MLP neurons of a small language model. Each row is named by its layer, matrix (down: output weights) and neuron, and shows model dimensions 192-319. Each number is 128 + 32 x the weight over its row's rms, rounded and kept within 0 to 255. Numbers have three digits each. A neuron's up and down rows have the sign that makes its largest values positive.
After each neuron's rows, "fires before" lists the tokens most often just after its 100 highest values on Wikipedia text that the model never trained on.

L7.down747:123149062132103192063113162134117190098104146092131081090099150157091124121166159074124123109155117180123127092042189120096098173142080126131104121175181110086183124120106123153104147121158108119115131121084118104085163139173111120108154091132109138133118124191123156155080119095143095182085129105184119155100168106135186122131082156187086152087168146140116177149139073140101147147095
fires before: " |", "el"

L4.down328:118095101151165150136152132136084163099139043163153132134147123131137177118126147111168116210084139149172121101156100137136138098143112102132156128136121140129096131084139168137153097049154143115169139112143114155133116197141129135086167160083147075094107105123125157080109144120136058123074088166081169078126092112088126105111151100098128189202112145159124146119133142147108102127112
fires before: "\n", " He", " The", " In", " She", "ey"

L10.down536:158187138110171085123110137183129118115102117081149199188101134169163134109156150185093117102163140130093171160166106132118144118110146083214144108171122109105128096152107102122112097127047102133094104133137142118132074136162108103107118125106100175084140102173152168163149048147163126096179129150103063102135142138157157136164094108136154136098169115155159098081136122093128104137162
fires before: " the", " his", "th"

L6.down744:177119112125140180087133080148170105122076151111132109123175112179094151118097078115152163093118049086146071093153104105052172150088142080111126185084131128138126060142114151168151105155122146051082095147153130106096153161124098133103097136100142058109158113166160097126163107108137142182114120143086117175089111113134096121127114135139106110139173117132140142113135097162100177184152
fires before: " ", " |", " 100"

L4.down414:135135116114118157129200104089138162187144112152079146110112103140217128116107188156182113108140112127093142157143141143109125117161099075089057078135112181127156123140180179123136072183157167168127132160109133197121165129114121092087142087141195133145153157094133210156112179129106178127141161132104114136157156151115062173180155133151120100130149108149159116144114129040119153129135
fires before: "\n"

L8.down136:093119135143162097092095131123124120129138073110145111125162216156138051069133184137189138190099088139153140140124114175142147111127075128107106124069141121137178141105138176104099154148104146070149113130148113195086104136155131135127148154161100133116118089122124134154157095175089179092105122136158088183134109153070204140143167164138126084124064102123088136169114154156091100177088
fires before: " in", " on", " at", " a", "ber"

L10.down234:111121125157093128131102109115133160144122093118129147124119109116090129097163124109108176155136115110164120151098114100089111216145123135121074129148139100096179159182142126148145183123142077183127172068141131172117135114121100199123132118185103087108125067108087130153064089123117106124167120140145101124138141113114122058105172131162104109154169168160148066105146065136087142159126
fires before: " by", " in", " on", " and", ".", " from"

L8.down157:185068101089080102118132136127077138110126145114163098109158086091097137125147153181102091095086170075115091171072111174113148137195101087120078097116080122182157250151144101102159099135153140091161093122140178144073158132164119161090094092127119099130097094134114121147177111129105033134093172111143071163162107134070135109098112129113131159135158108122159137167075116167140120163135
fires before: " to", " by", " in", " with", " and", "."

L10.down444:137094163150089156107131076137190129125135146135149173148147153137100180169087160149174104107037099146147151068077126123164098124050138127141149121056118117118122125102104173139114144180068143142125055162120190149150069094066110108065177171158177113102075166127135129178150125128120143133134135088123131163112167124114133168100154153159128138114120159135109119179075134118137154140139
fires before: "\n", " of"

L8.down138:178162110105113153103180147144142128082138106163135153112172157090074119196111102156130092135126174087126119109107142130109106115124123118134130135095119066130064134121114147068136093145104107091185094136094126158088116177090129148086121141181095094121095098058122072128071110120130131138116096149142146180128135141108165148150151109148132167106119095157176192145126103132110114109100
fires before: "\n", "-", "The"

L6.down116:133201112140108125098096158168073106148153150130103108131173122109133166144129107159090099157163153128089185141118163073125179156164071123128059116166125139131165090138119162083074095143138099129102128101109145113080058079184103150128146105128101180155186174110111121157163061165158163132107153129136154125115102156096096144131143133164171116123155087141144109079088144093125117128151
fires before: " |", ";", ".00", ".2"

L4.down524:104093103131076152126175145105131163074113094129087133120075186171128168156172127081147143138193151081152136102105100155123165131155104141140173138086152152085090126118145130144113133117176112135172106112116154056121097127103123121129147158130162063103099118149204126103154108099149145093152104169109154092114142132117099067109176092156164120177130138181123081109120108123119113151047
fires before: "\n", " He", " The", " She", " It"

L7.down611:211067079093040163127095086104139142106221073114109136103114110132115080140065116165099102143090100160111136138183090112108144081110138171127086137093128092088111122157139114099133104115176096122139148124149066124107094134127113142175112096081114091127146149120121167083180124122162191127106094144074106087088103090111142078145069173173092146122096118096124097107140117133162116107140
fires before: " |", " a", " an", "–1"

L7.down855:122132084087166118147168145074102122115076131176164181148102139206107184144078164127098175171053119146129153103126094078107146141130102100166165154093109140150111137164123136098092136148111126055183134151105126186105098148128145118090102146151166105160116144133155171189146157128088098108138167189121153120124180118092113091141188152116157166121186135079113141151152162147194150149136
fires before: "\n"

L10.down152:114154140139138090087172115127118167100141122158135112169145139161105145089153120143102131075119080190079087096123179190117159056115130095192145097081114097066146086104173095131144119093118148128158136076171109107079139092110084121146126108126149113139094089096149104121110188126154103107131096134088138118104133178107083127180180101180178178101094140134117124112199096136131170138134
fires before: "\n", "-", "1"

L7.down152:178148091161139115063141157114167097168131070132076128150140176096122188188098170120103123149108183120149089133118143129133104144164168146135142177103137155157134141092138124087128133142158138215087156107151174122156077092058104076139067121176106046134141119131127108132128096077137123106190105103107122095100124175140107120104122161103110146099164124131079079136131146137164167080115
fires before: " |", ";", ".5"

L6.down382:101151114108090092108146081062149076104158191086132114160071097195064160151083086137097108125125165123118098132093065078137098178116184128054100150179143139167164103097167126095118086132134141137068160131126147132141161205151166114091133118124125081094125127103166108107154169076144091135196196114176126148163186131139121116134125124093140148121178124107165107148177111101119144180085
fires before: " |", "cer"

L8.down270:073156127172136110096144079109120130191121137155162117190121151152142150083142163126142103090143178099152098166092137067135131140125067155103128099147164127162113155142129106164126129154092108096117103067087099106172159169107101128120136082193096120155112141075154152121170117116160143125107159149126138141084148116204138109099115171111110154141176162230144108140133090185151131134157
fires before: " in", " on", " from", " by", " as"

L7.down392:121109091109103154144148155146108102175122110097149130137120138182131121149099183100097105153100104138136094111119130111138162105155079085119082103168129162146091100143182123148143140148165122092189099137147095134132114159110150151090105139166111104110124139162127110079079136119121139159130115107098097073085095098116125145111131115161094129131133114158067137161144145154162120184137
fires before: "\n"

L10.down845:091153099124162160121143145140121122116128093158128092102155129101176183155156110161121165133158187097191128095183107115184074130140119130147142093108129148108135095143124153155142116101142125118150120044105122083154096138093123116107141136127104131178137136131097132056109159094088137126073128113115112157143144091182153139084087045121217056116134054135155099136096080160180136095103
fires before: " |", " to", "ly"

L10.down589:131137147144099111106157151165163184127127189161165163146118109060116192080148133144142059139107127145149120112099104122126125106075154111098125081065111109118111140169125085175107205124164080148147068153184184117160181154090157118141104081129074193103126154129147195181123131173115147154078105142106140147163103228076169094117101075104128146151124143088141108118167127108151125167078
fires before: " |", "ie", "und", " 1"

L8.down800:144131175140172110129153138178148161119144172149130142150174098155110111100126144092092130144137153143134149145087135141143085169168067155116120103172150161150190225101158144162122138155128077123076162098143147149104132119084133115133146078180180140131085123093194129069156149147084128195144148203059118150120114071073139167183155115154135182064113108088074156135092189111131134123147
fires before: " in", " of", " to", " and", ".", " as"

L6.down647:158154101123161171147143142123114121158091109124155111193112193121133133089086147121137169153087172095128074179125175080129156120156125062187116141084131123173111111124086121121101103108123140144095210126132128153120108184075168177171154117046079084092108122147120101159116081116158129141136132086093113146129140167051179163080095068080162094128118115100092137129137148144149108090143
fires before: " |", " Independent"

L3.down310:171093087090114126107062135169102135135157066142158120152102138107170157161091149163144096118134085121113069118158145112197085140109129117099121123136146108134147085120143145130094101151114101129139128119138188136123135145145159113081161092129158131156113105115082134077129133127209178099114136132103125104104123073098110103135153107133127130119202125156082115145115148154124131106144
fires before: "\n"

L7.down719:163113153080150153108140124127123124136180180104091123165083151148127135120156131137137180092120132163082117192133095119133180103123150090058172124163078140132177126098128128108144129255171152177122152170140094167173148102192186106101114155065168179052081123136116158099169130093089124058114153120112151116215165109100113161115147139081158140086106106165170197139074165133165169161108
fires before: "\n", " |", " and"

L6.down343:173085064158098183201163163127129132109143111165114147073093150133126103122078157151093191178159127153179127146078189134089153154094167131149185101146099149097185122153134156153159123132112107208166064131073118158137144150140149129110165111170119079046133124091073082096146193120142119137120183158144117112123123134161163130114104145134154135165110085164118187114148122120125103134141
fires before: "\n", " |"

L6.down857:121145076160112131099154184148128085108123119143084111065122132173119147137141100179100170100137152122083127123133159123116109128139123132137143071162073071083074118079103192130123111148116107133145182147140125121148155172106138089134154167101129125051155126135134151106109070156121113099107127132146185160120096153160082140060101108132173104138139077111104151076088207111127136071164
fires before: " |"

L7.down384:055142125159099117112059132175112131119092152093126171099112147105154126142088134143192157141125084127123149105140180109178177148150067082128141099103103123088112130091080031202154138138131112125060113029109157090128103096096113173112166127107076157215141118145177083176117114134170112137127148165083113151104136125150136179121142143094050124144100117100091120102176131131125164109136
fires before: " |", " ", "ice"

L4.down902:164135091096169104145156148151127141117208131193101138211120085145071191105130150154102159140176161115138142097099123134126169153133140136130128097162108130134130142121134107105148098125129091160132097098101148220123174064144094090120157146128172130101129124120140133134121182167145140179164153178073115087134160118104175134162138137083110084159107093096099102156137135161131142153142
fires before: "\n", " of"

L8.down294:085082187155141108088134081070152104044173142086184149136152120132172150104074107159111161157169118093133140201115169192157092128138151160171135097162115095128108106127112225100152148142113142136129174127123120150205154055203161207103091130124119126123076172117143154127096158115107133106070147125129145153096141146126149161107108194098108090112155111169149105157147104133136153173167
fires before: "\n", " from", " |", " to", "load"

L7.down982:174102042140130168137192131180144154091099142169147141097125205159205178040102140143136133142120088187144125126122149170118155135140052116113153094154119140188223152175159149141097141121147050095174069119140121174116150133127127142123127137129155092147120091090159113147120212135092158100146179136164153190068081147087146136130148147123222176131202132170119166139155138089140095162121
fires before: "\n"

L7.down1002:112145122137167132135117118120120136097145080064169176152125153227122150105129185155134086161123153157151111195128208128181144181173130157155138088139172108134088120157110158160095124119166157117107136121097101121158156130092192108102096132077100115100153147090120096107155073063106157125164128053108110190152146157124141180142161067124083134117152120103112061146088149121116105098152
fires before: "\n", " 6", " +"

L10.down171:108138136108156163168107128104136119096110086056140163157165149108169139152162125183092098135117134131098110082075129155151125159153129112161049178163179106160198116166143063164127151100127138120138131161154106110095061086139134125191140101136133106193158139172199089043189098153103196138119117174134154113179104135118143119141143099077156115208151108165156148128118057025077125195073
fires before: " |", " −", " long", "iced", "ose"

L8.down697:136091115134129175153145132140111128115105146165102090204130138141154161140074140073122114106125148073082128122141178130097053147125153048116132154123102179121096117156132115163132078084157117079155159169083173150108052159179069164086088112139145164205168157091117119094081169088068135084177137075113131164108127164070161168091079103128072132124148124073080159110125141149083124108107
fires before: "\n", "h", "re"

L8.down538:168120150189165121115157154144124135164167116162114139169097155152143124116114119145131133145151084150104077160118141070151101140207087163158129083176124173135187128139062139100183128140163114137152135092168209123084131105184159183109106100143123127162087135128142165181121100112136118143130090123078095104181135173094120151142139131130117124075099127120070132143091124061141101104076
fires before: " |", ".0", ".5", "-0", "-1"

L4.down604:163107149142150109146077122136132137076130126137159085095148076170124077132130090123178171119136167038126115160146142171145101103161123107189078171139127166156095169092136188127122117134122092118109104116092178132109175121166149140163136147161132151138141164124142076116108081120115142090061134196111105128114139087146124158136101083108138149163135150143114140086083141114157148118115
fires before: " |", "\n", ":", "}"

L6.down770:099150105139103116166143080172160103130107137198186163183117136101079123082099176175128142132086170141123161139078150147113149127140137119195154130105143150150112132166135101112126138133085135080077144169179143148153097139181119143156161088159112157158169124138131162113126113160196116189081136162153163136105151103166208162176175123159128146137123146095128146140128095164206106103098
fires before: " |", " votes", " of", " the", "s", " "

L10.down795:108082098117089084087188135109083103083114155109095113110158136113112107106161125127088173132157128139069142131085095122135097105173108130118094124156142109118132129128160180116123162101141086085153127101157120144120085166138150104154120118150120088119152109150135166151115165181078122128153155063155097171125099084113126134086042180124168108166163150190081160106118080093114105110174
fires before: " in", " as", " with", " for", " on", " at"

L10.down475:129102148149111121115135070103076056090106170098169176134158116180203127114149080167132142140193111143166071113136111111142119166127160153106135141078161117167134197165122105130131169102167113099141129066128180191119094101149087136087145133099103125084109143115085105153107089082158113112153075182155111137104158157101133168176091122142112100097131170130133165151155147125160055171115
fires before: " |", "down"

L3.down469:164086121171143109090121184135136130093067163186164125181165150077107097116096094154144082120096093117158094120131124112171178168091119117114138128122110088116105088141141113162108162058193141097170126101201147129151138136126122185092156153104116068140121106133127119120114105111142169150122099131142155085112147113121116123165119117151133130119160169108140094139148125048126154059064
fires before: "\n", " The", " He", " In"

L10.down914:112103124102094131136113154110165118150166153078130130153094069159093164167122075103132095138107135133100100145112075109112181169187166133104166091124148110128101139089157158168100097110166111151185126199145073131109145171135196096135096154182113127165145105070140138104125140126119152081153182119137145122134148049110173140133105124097114056170159139137146127132165167141152135143138
fires before: "\n", " was", "|", " is"

L3.down235:147118106163123107089182129166145137100146113139156117128106132095133122167160085143170088178125131126142119074147108164103122223141096135152126063142149157082141097094101198131118159091184089153213122145171143127114136161155144137115116090089112114106133100126143133104157138106086098133130092137122170165107102139135196109129103070133102119130126129143155075149134131112141125132118
fires before: "\n", " The", " In"

L10.down100:139171105123163152162169148148090113151100119095136123154140053135134137123127156119118101130128168148131138106162111117125149184153072017096130114142090091134098181117136084170085097102102166187099095157163154150158133163134124181151173127122145128129161095089107169095133044116113159083135159097118109159179154157122149170091141118147089124179169097109077103104107159201165119147147
fires before: "\n", " G", "ical"

L7.down596:094122117113120160170123143198115101130089152158107137056129102124079137155099108117152119113093148124151150064076095120173116166140139144122079149146090110150137114102136158093098170127129164168159101124110127147120111193141103066114107141124091127105155133120157149133107148115142085177133112159160128155129078114139125152133119120126088139090121176129112109110145188159135071154132
fires before: "\n", "-"

L3.down416:135109113105124170157084158114118142053190109112105167132132137189115121130138116129143133113136110093135113076171137134134119164085140170143173130103118120097116132191160109162109105105163078174127146127215107129112090157172180115152104185128068139139108096084154110122143088143088124155081091172156133150143160146136070072134135102128116132118095141109126089123159127133113119119132
fires before: " |", " of"

L6.down214:185122088110119090084101162083096152176133121135098121106107132107141149140143138119166114124121110114160147127150203114084107152129139117145113116191098121148144116122149198124114150130114131053089140146087135159152100157107175132151095100070201140101111116152075101117130082156133136179114133138113104089158131119066123161091112139144122121098129115102071098160132128133145191129109
fires before: " |", "7", "ed", "1", "3"

L7.down1022:126084113144174097137074128150133131067095119114172107176125102192155141125122062121116095097121117157136123122121162153095124147137131108181104119119148123104140141088139115114177112174137146130097136108183119076131134157179152165097129177107175118149146124158144115189095153101120115101144130146091106156103114140134097105110188078082116125131101093118104088113161154119137157122132
fires before: "\n", "-"

L10.down616:164157150157145049144102100136121138140050174158171135148143110106167160149157113158158135167148140142103158122109154113119195118138124108134156124178121136134099159144156150154145113117145091101114077123085200108155161142121219098143143122110153101166098097133157150117094143108102125114150113170166123175088099145131127100150080165151124149180113116168121107119156093101190154157147
fires before: " |", ";"

L10.down780:120102100120203109123072137135129116071150144114128124180065122132111152128102093165148106068120147128168140172104117124164137090094090140123159125168155179157086127092144148107134102102154097143088110096189156120110034106114166084121202178156162075157147125131076180097116086135123185165115118145102144142155119128122190153173141159097150135057142070135107118122101101188180108111108
fires before: "\n", " 2", " |", " 11", " number", " 8"

L6.down685:144074119105191105125079150129097142104101180098197128061072091102138103096096170146135157127079125149072127138122108129123085111156101131148094096124077152166145099129163077132157094119129164101077080087073126140081087136042179111148090140143099134086119115147167142109122205121140162109078140101213073118081135106090102178161109148095163126127140135121144143108134125120113112139100
fires before: "\n"

L6.down186:141125145131196111124107073167136167074143182094102126114216069138103134138104147114149137197141188110045171088106090149100126193064119138120114136180121159113129145140165144147201113131178123151143125116071141138149151135123165095190149174122166137135122134110121144119064071160116100063147184140126129128141138079142115101099119105174033094137113143138142124122100163108106164122090
fires before: " |", "\n", "}"

L6.down361:111153166142066120097177090140116116113200181084143116123144178141160067144124120128067158131131085111115078104112090133161223168146111145106140168106157125107129179159136210081159138162119120156205137116154121133058146138155095095091076106119089133121102112060091130105120134137115073141128084178176142125105156093092124131076144104159143137137091106112131120082188083146129118059100
fires before: " |", ","

L7.down64:113081177161138191135071080116137119151120153097146128111129093185137179133111182138124117085093105105113154093091154144119169177163132121151080132155162171089110152131133114098160129121082184157090117101115167118157129133114139165131102119089153111150161150116169134103112084118128108085214147074130123161137165122138120137132179135142169132121131162105096093129149099115131106080197
fires before: "\n", "-"

L10.down678:149157072094103146129147140181150107175114099146166126123124032093121134160150150141145099143171120142144150119125134166154185179158155088134169175126112201131106133075172158197111122119171138110109111038118132178149109101185096104201170119143114105117102134119153086147086140197128165105142160109171118155160110157105084097135138143097136148176094089141123170159118124136132127162079
fires before: "′", "stone", "ston", "′0"

L7.down299:095065130132150067156151097099160128118120091076161090093182113130125182171123123148128113165097154142059161128138177141107125185150106147140138110139181126123157078125047121131146114092129146091125172081094122159145176110163145151129094071090161102119106201127093129089217147113077149111162153119167142100148106091161085123150163075099133180161122100107106121101128163175192146115140
fires before: "\n", " "

L7.down117:148070081116180120147193130123102131155205151135084130133128142114116151167118121172094143090146130196102129138137097087067061151151161147180161182172164161123124066123136125130120175108072141115146140190140080126171124142128141078148184121135194124163173086103131134126148091089143129116182154093102099137110128063098078114110096102097191170099180147156081117152102050130139164089084
fires before: " as", " in", " for", " on", " at"

L8.down747:116208150123162115084149113106144139163104118138123111111134117114078131156158168139104162124049133155138098082100106172082171160074115104226131108144129177172081104129118126101113097152116122093151107123078079102119097130187127104128121109097120162123112083109200194113116094090171113189148136123132101155106119120150111103125159078213116096125191136129167134154135157175145147099059
fires before: "\n", "==", " =="

L7.down865:115085142176104182105160111155122092116188115142106102139140136152089161121138093151134148121095087114177081157114142139125095110169117168185158138115042110150123163147116104121116144145169164109174191087108120091121162130125126087105145136132130126120127069152150172107111107117092104151112116139102143087117146101136151134111080081097194113123105121207089146172148099080121133170156
fires before: " of", " and"

L3.down89:110124101137170122148171160168132164120164128141153082145089154132115149140148058107189073165106098108143127106152132158143138201183079087145079079134158160083115147125113170102101122131150081153147087151140149145142121171121098124077132114169120027146117099173134139137102152153137130119120080137122125124084112115139172116111130124146116115155150102160108122137126165116119120144109
fires before: "\n", " The", " He", " In"

L10.down140:104125106126154126122134113162142147114109166100112140102117100138169105112131164100125146139146145107155127054114120136179070140141191095181100138192094050131107095163103103171137123129096149157111158121108098121109153134129120135132116090101131069081116128133149112109110075097105104235112112047156141097120086169130148138142125141123172098098088164115167133148079151144128087065088
fires before: "\n", "-"

L4.down682:156130127098163178086114117123140186119197154172115156131123148134125089140148080118163136101089128116098049129192128163137126139100125118149152105088078106157149121196063129152097087172101069169081163129185087146107090133181106121124124190139091131129157102125147144120090146143114046193137122186113133135192125163130121155195131144123104162090089123133157098164158080110144099103160
fires before: " |", " of"

L6.down260:168089098144133174101121111194138102100073113140173142117095143071105079169097128078079122193116175104141149113095192120146114159141136124200138137122092116144185077131045197113138140130110099088143143051128089131096101130132177128147150157141115149128118123108114140144149103133152129127127142120117131117124093052168172085119175134098143162159143200140153114124183159061091153084106
fires before: " |", ".7", ".3", ".4", ".9", ".1"

L6.down2:123121141092122161168173091138104117174103063079132118072177152173183106146167153135111088108096186137097166168128162204103137113137136125129087066110098076144170128179123153152095117118140083160090146106175126081111103161149160086142175180095108119126126132172179084105149145183108116117125149152126161183146142158180124121087207134133074142175124135149100055089088137112113162110118
fires before: " |", " of"

L6.down63:159187194149085160075108155107105135124124097089139115128164095136093153160091147142093114114104160120124072088058115124109148109134175121098183139142099166125169136114114149049205092068160075151109132104143148166120101112145132130091105164157119135141159117136154106126116113118088097125150107126099094169107155085137162136113123117111116154085141122141150131143110173109135094150100
fires before: " |"

L7.down119:129112092154079141096080124124111150142170081107142087151098162143132170152105065104159139135136052200098118164108061102074189145144141139136111168137139107167143145156119139200133171112173072134176075095145102083109164121141187131122131161119111129095120127125143113146063135111120046125105139146118110135092131149116129101126106091109119107184139092092150125079107092090154122143230
fires before: " |", "–0", "–2", "–8"

L10.down300:120086080100165149090100177122169095066116101135108116133165150130124126135129099205107115099153187132108146141124121133150156142129105122141144108131096159130158138091128112163135119180129077194179074178191169121098124130111149161146115126141122118125120175129152115099095126132138139062106164168151120159116148162132150138121163118105096097135177112111109137128137139130142104155184
fires before: "|", "|---|---|---|---|---|", "|---|---|---|---", "om", "|---|---|---|---|---|---|---|", "|---|---|---|---|---|---|"

L3.down249:129105120133151124107160144142170182113161126170119181105119107129157151103185148126122106174186129143130167080156112120120109108121146101146123102081117136172107153073082100164132159116110070147127153096097130133105133129146159183182108137089124098105135146098110140110080103136109126103105104126117170154128135132127119172093124130184137141117163158187124175147122137113140080134107
fires before: "\n", " The", " He", " It", " In"

L7.down74:095174131122123164145158118129138126173121156131106144103163102110135131146152094132143140134133130119107133088112121128115123164137130082150112100151074135118120107107095103125088130147115140156137137134140135159118103128143138103130122129117133090142130108155128111139137123148133135138122152126159116117115077148120114113124124130145134121149112125128116168120098135137129111186101
fires before: "\n", " The", " In", " As", " She"

L10.down594:133150109138155121180140092126135105123102118155121132118149102127170146158109153083129117109097143135095113061114162194185134144096116085150102123156079110114086104138139080098108139149085130165095110143130117177132059142161126028121120133128159066154154136138083104155159163170148140152102154103143100113136097114115105128122111134091110142099117100138112130105107159165145124148058
fires before: "\n"

L10.down960:157112157190147146111089143167177114135126113143172159095106135106096136108151097121145105036119179114142162145118147115098152132106120110103149108111118119171150135132206081173120127192142158165152124120108167099235163148156115101109110122086138121175073150133146132104116059170060113114135141152148104137135144103118141104092146129100163117156117140098113103102055154138158122093135
fires before: " |"

L6.down901:141099067082129132140124171137180104095121089125153155193088096067146130126114123110081140141189134115157153066069134141146124105125132142139067096107148202134179108084065109163092091096137148176161139122135139201132129130130127129148092159130134116127186181130107195068097122120148124074093143204095175111111161095151130171128116137047163117136129076088072196149149154092150138125145
fires before: "\n", " |", " Format", " Label:"

L3.down1015:144100086115152131113101106092156127108184145162169092126126117122160122173146116148150091123166145100144124149110158125166092076108091171120180091162064147134138159137158143117151126155136124128079098115086125144143144100161174170095178135113059133071066142120162088133155106136080124118115148122091113110088105137143128106179141089102148095137160179153129153147110113115163152105105
fires before: " States", " States,", " States.", " Nations"

L3.down604:122151121142136110113200103189183164088153148125127102099079158130198138164134061165183074184132103074078106077163057132095147186157090148165163053117114154066088109079156177139114165083160111187198150102136116132108137191159113155094154144152110082117118107135191128140125081075106098138152149169108138121071072160135173115087164132144112111116130102168113100169157136119145140151157
fires before: "\n", " He", " The", " In"

L8.down463:147131099143121172099139155047142126130120119131113200164150172151078148089098121165154106080187178149092164100140179087168133157112129152113142130111155132131113114103134154153105144149178200103167197106136106126166133146145118174163105131099128151115165154125179107074161124106165131170136185126175166117111104168153084124151139147112076142135150135153128145129116132167114076066122
fires before: "-", " -"

L8.down506:117143112134114122153151085061140117082097107090150144134144068132124073130130120114142169159069096189131138110171123089128148167161135164052128102070126137132116119094123129117118120121102193083096162168151163075202111140158126113129125129167179135141116099141087150154143161109165152096122149176149118085139055137135112120126104140150133110154113114095159108162128146090076159113095
fires before: "\n", "-"

L6.down38:096101114115120218137161117139197078059076046112130145109128062148133147135108112170139119055116128131147168074135098153127182145160131123106084183147150126136165074085121126109103110143113108152085150175127116134128102162135116156149128160154141087082180144171119133111094152111073128083149147193148142119156100124068113116106120088187143119046113181098142107132122107079110175142181
fires before: " |", "ey", "ing"

L8.down862:178132081113133140129149180161125150092126071174144126137091164107151098108154106151135107192092161126111136073138063184098122132163113100182114110086146185151138121106118108166121100094144181098151091126131097134145128116090118159074152098137114089132117145128183165111118132122152115156155100150136134087133122127162145089118065147118148146142172129157122149144138111136093134189072
fires before: "\n", " He", " She", " The", " In"

L6.down499:080110090139112202082149063141168131178136102131113100086098116129126167099123084135124064122098118138154062134107147102136097096104124127180180151109094179088107155125125112082090163135130105174133124086133161196110139142140115114074168141135166126103125135155147134115096108137162102092148128129073162136180110171061143145092063117136179077121095132111137153177113146138122146187108
fires before: " |", "-", ":"

L8.down856:121077076146165124155132109124156130159093159155106188112141149166130161142162112136118107118101090142094103142170133104164113115171096152154127112057137172174159159090028072123107158166109147114089137148131149104057121093123114101084080207079165135153121064092157122098111105088101120139075120141125146111163209131093131129150108134096133090086189115108116124139156115169187113114132
fires before: "\n", " ;", " |"

L7.down554:097167078145121099127098105151148141085130104097168112083133110118114116104111118113091111099126126162159166112146178178096124128092143101137138109140119132135151140137140153072134151144115122147125114155189111108105133228063166127119107150131144147107158126149101127117098121162120086139133093104131144100130092115154072101101095100134146143131134182136079148153077152135129132143136
fires before: "\n", "-", " -"